MLP neurons of a small language model. Each row is named by its layer, matrix (up: input weights; down: output weights) and neuron, and shows model dimensions 16-111. Each number is 128 + 24 x the weight over its row's rms, rounded and kept within 0 to 255. Numbers have three digits each.
After each neuron's rows, "fires before" lists the tokens most often just after its 100 highest values on Wikipedia text that the model never trained on; "fires on" lists the tokens most often at its 100 highest values on Wikipedia text that the model never trained on.

L9.up177:169185158115093132115109122125146133121176124132095163149176152173083132128102108143089093132142095146105134139123157100154100095108121119097140099124142101120113146156178090135082125153107099142075108150130173156108121129158143163138100111151131127097110158078112146137133132115135131129
L9.down177:131094119107134164114078036134106129140121088070153135086164104118172145150145143128131150093147124129131126096139103123113142155144149113123111140129097116077109095126114117107106125132117133076174146106162112133099142133102120155144090145110124133164089131157167114151122116123097148073
fires before: "|", "\n", "ated", "-", "ate", "s"
fires on: "  ", " comment", "\n", " indic", "oper"

L8.up555:140143137136148123146130138115118144100108110139090162142143123106097162083161099111150131105094134111188104146147135146081122142145096150082142109150099179143136142167177134092106105138094119097125086160134136145072151116146142122103100097114115143154120097116105125128118122136135138105
L8.down555:104143142152137097155134124138123139103117126152124178112137127122137214140120150148129102111119133110104135065128077150156113170081161159102120138108098112161155128107143127117119135147134126129125137191133158124138125121121101109166133142127122183109112134133127154152160109149121147139
fires before: " 0", " 1", " 2", " 4", " 3"
fires on: " |", ":", ".", " and", ")"

L5.up105:158178122115044102120127128121150172110093103105130124146121131107143096098113129161138104106146128140149144131132123130142075192098133110138150179137190164156132090119098146075126102094135133131146126167095110124114119142162160157157121143119125120113131123117137168132152085123124135103
L5.down105:109113120097137151125140166143096145145125128120134134122109127119132122103115166188106114142115112133154166096140141122120116123141131143132153115111164145156075140124101120121145159128145133119133119111133167140141075161150110184135137078118101153149156150137114114118075136120093150142
fires before: "s", "t"
fires on: "'"

L9.up257:181103126131119125147125126135112097123138163094150180100106109142141123140116115145121119162130094147166124138125094126148120082146116109114120121113151117080133154146096121126072123147127143108138153103122148152110116088094159146077158124119162109123123141107140117104090156138161143134
L9.down257:154139166122122091132172154149118105116166144159147176096121123160113088131190138135145128113139126150108136135113133097156166173123112140111130192128160164152144097117141204148093061096119121130126115116190123154128122154139130139142144146146115111130101140158101148147128103128129077106
fires before: " |", "\n"
fires on: ")", "%", " 2020", " W", "ti"

L3.up284:103124109162087137113119146150170109114149142134098148144136103103113096101148146170110126124135095115192164128098126130144081108111095084098140142126152147191146132116155137092134106104091132140115068144137124114107154147085130121106127177121102140136124140088102112126159167120155162152
L3.down284:150152152110132168124156146085116114138121168103155124135132131125126094108105153081146144126096115111117134084142183105123129142176144125159154145094184143129091108102126145129146107125121105139126119137134150117166116136124129176146141169175156098142146121098114108119141140110137158143
fires before: "-", "M", "S", "|"
fires on: "\n", ".", " (", "′"

L6.up664:135118126110125145111112100142117114122136117128121114094136126145133129085113141112080094157127120174096105127120159105106157126128141147146131154090141141115096062151112160158153099129165132130169105127137160196115144148152166136157135113129145104141138137146074155145163105122109179142
L6.down664:110111179133118110122144077155143112124134110159138123198119118145127175202152151076119115092133121142107124100140161130117143137132150128131172098148148122118114140142147156072153119116098158145141123125151126153116154100127131128132105150094154089123112056125101158166168148133109106104
fires before: "|", " |", "=", "d"
fires on: "\n", "\n\n", "con", " Score", " Title"

L3.up303:142094132166121110150159117103113121098105126107105132132107123172126147114144113135108149124148095140186143149112147114133146138132136097160120133136071113122121116102111105139126141085032125110124091115138147153105175120162163148147129114130156172159142127115138132103095138130124166158
L3.down303:137099106096125158107123121145131154165130159136112102129159107081100090108142127125120130146119155146124111058122129124145150147151109134134080145164162157085135147144130142121147109122133108151124134135114128120104102108117126135126106143148097146113102095120133093118146151100115150149
fires before: "="
fires on: "=", ":"

L9.up264:081149128141145146138151122132158184147146111129149130099120171151114157136108107157110079143131132137123142171117120110088123118089131123119123122083141103110154148087150098134135113098101142104092113142159111118128170131142132127152164129135162108168121131119101080124132122138140113097
L9.down264:153174105090152141166089144135120087106155141102109121115127143150089179126096114158116144134121155145175120116099124152101125135131114089107137136172118112137109129129132115098146114149137150120062157130098120098174153096122148105128155121136112145132131165114149185153085118173130108192
fires before: "."
fires on: " L", " Jr", " W", "C", " M", "D"

L8.up495:123111142122129150108099093146130134090131113116175124109144094148108103114128162114136145126079098122108091115154093126136139135087110116092145114088108107158132128117126123123146099187148122106165100132084145144150087116142094188137108139138122139126162156114122159129064176162114134115
L8.down495:140107095137104130143089117141101148144116131121062146167147145144164119142085085158149065113095114125130139113139118122111105125166153167122123135129144109143141150112099124121105158138127115169132110141128119109115120142103132101111129157101144129123157150154108128129119126151136068142
fires before: "s", " |"
fires on: "'", " —", " −", ".", ":"

L5.up322:101163159106107139132083106093116161145154073151132146128117140156146146104113100167102130158131115174093144118134129089138149112070123142143093147134134159165118124122131116123104136155094133083172144111136148153159124104163125125146097072106112138119140146176119171134105099176126093099
L5.down322:143156122064133168100171082132130125120108145102103135126116117098143147147129140100066099093107118094122129146126126161144129144141172113148148117135149088124112134165132131095112131145146110166137124155142132181141125157119113135140135096121160119144120125169106112175137158102097117095
fires before: "s", "t", "ll", "f", "m", "d"
fires on: "'", "r", "ci", "mi"

L6.up247:136147108137133105109168123106077097118130115115100124087136156102125154138123088155098116081172085149140146140137139143149137102163134147106123051164131150104106146135123103130108109129157079147128156118108146160130129111106142112097088170141169114151148129141127106115110080142112108092
L6.down247:114128102114153102094122142110116082164168128083146130106132152102138116100164142123119156190187136134154119200085157130145146134131171102136135142160174137147170140149116170144141131125128117104112112093121127143140080048094112140095102135152109077141121129110128126160116113118118100168
fires before: "\n", " GA", "  ", " Goals"
fires on: " |"

L8.up42:138154161085161113110136141106104153120117120142140108087075116158127151144142154096165149117108146128135084151122117148167132148085096106095154127089108122141141103078138112130054099137148187127141129166127141091095134131120152118099084151135119128155105083131099115139140062125131169143
L8.down42:111179082176141163155113177089143143117113152106137118136130133149133169105110105126161088122106119115107089130137128134095146111143136116131142117087088193130101125073116111107157128184115121141081085139128131130143157117147107115115136133144147119145179091167098123114171094123141128097
fires before: " 0", " 2", " 1", " 3", " 7"
fires on: " |", "|"

L3.up84:163084126134105112109129110093113097096110132099136143134159101109119126141109110137147154103130123114137145119135212125160102121117084122106172113127142134141111109139137141123186161095124165078173150120087098158122136097165122146131133157149141106097151195106123107111153083083129130149
L3.down84:138150106129098102153155135124120116108135101145110132130153125132149115153130088102102094107148126131127133140110081103124109117099112180098131148121109132127133136119115125120136179135132103129116197122140148081148136129119138110153130123098114119123107187151137135134110114140118127119
fires before: "|", "-"
fires on: "-", "|"

L3.up706:121156140130138152154116106119142076131117180145152130140134141139098153100129124128125101137160131135145089158127125137115160116101091105112152174147126143169135093193129093101116128118122102093094168169117121127128137108110143142119090141080169095143137072167123151120135107121147127115
L3.down706:123108165131143098120092091079144138128156123117146156112150116118146075136117168135100170131105155131146087175139165114140119108140095102124098152114144110071135168180094139112096155124149140140136106079133117158157123126119128119115155132131131156108109097101162154096162128106140151160
fires before: "|", " 13"
fires on: "  ", " |"

L9.up284:127095135133070121110129113102150158143112126129099130137137171108161134133131159144190149096104107098113130152145114183123149174134089168137116125165148145124105150111102149131111114132131123093160102177169150128098121149101150190125072173140129100121160092082116166165111152104140098137
L9.down284:131100142152150104149132055150161132106109125160114082162121130125108115134096107127144105131140130116140112105137128109126079141075125106118131161111157117147147106145153133133161114159172131148141144145107168092145135117095117146106153109141121164097094188143133107152107127122133105098
fires before: "=", " Moore"
fires on: "=", "-"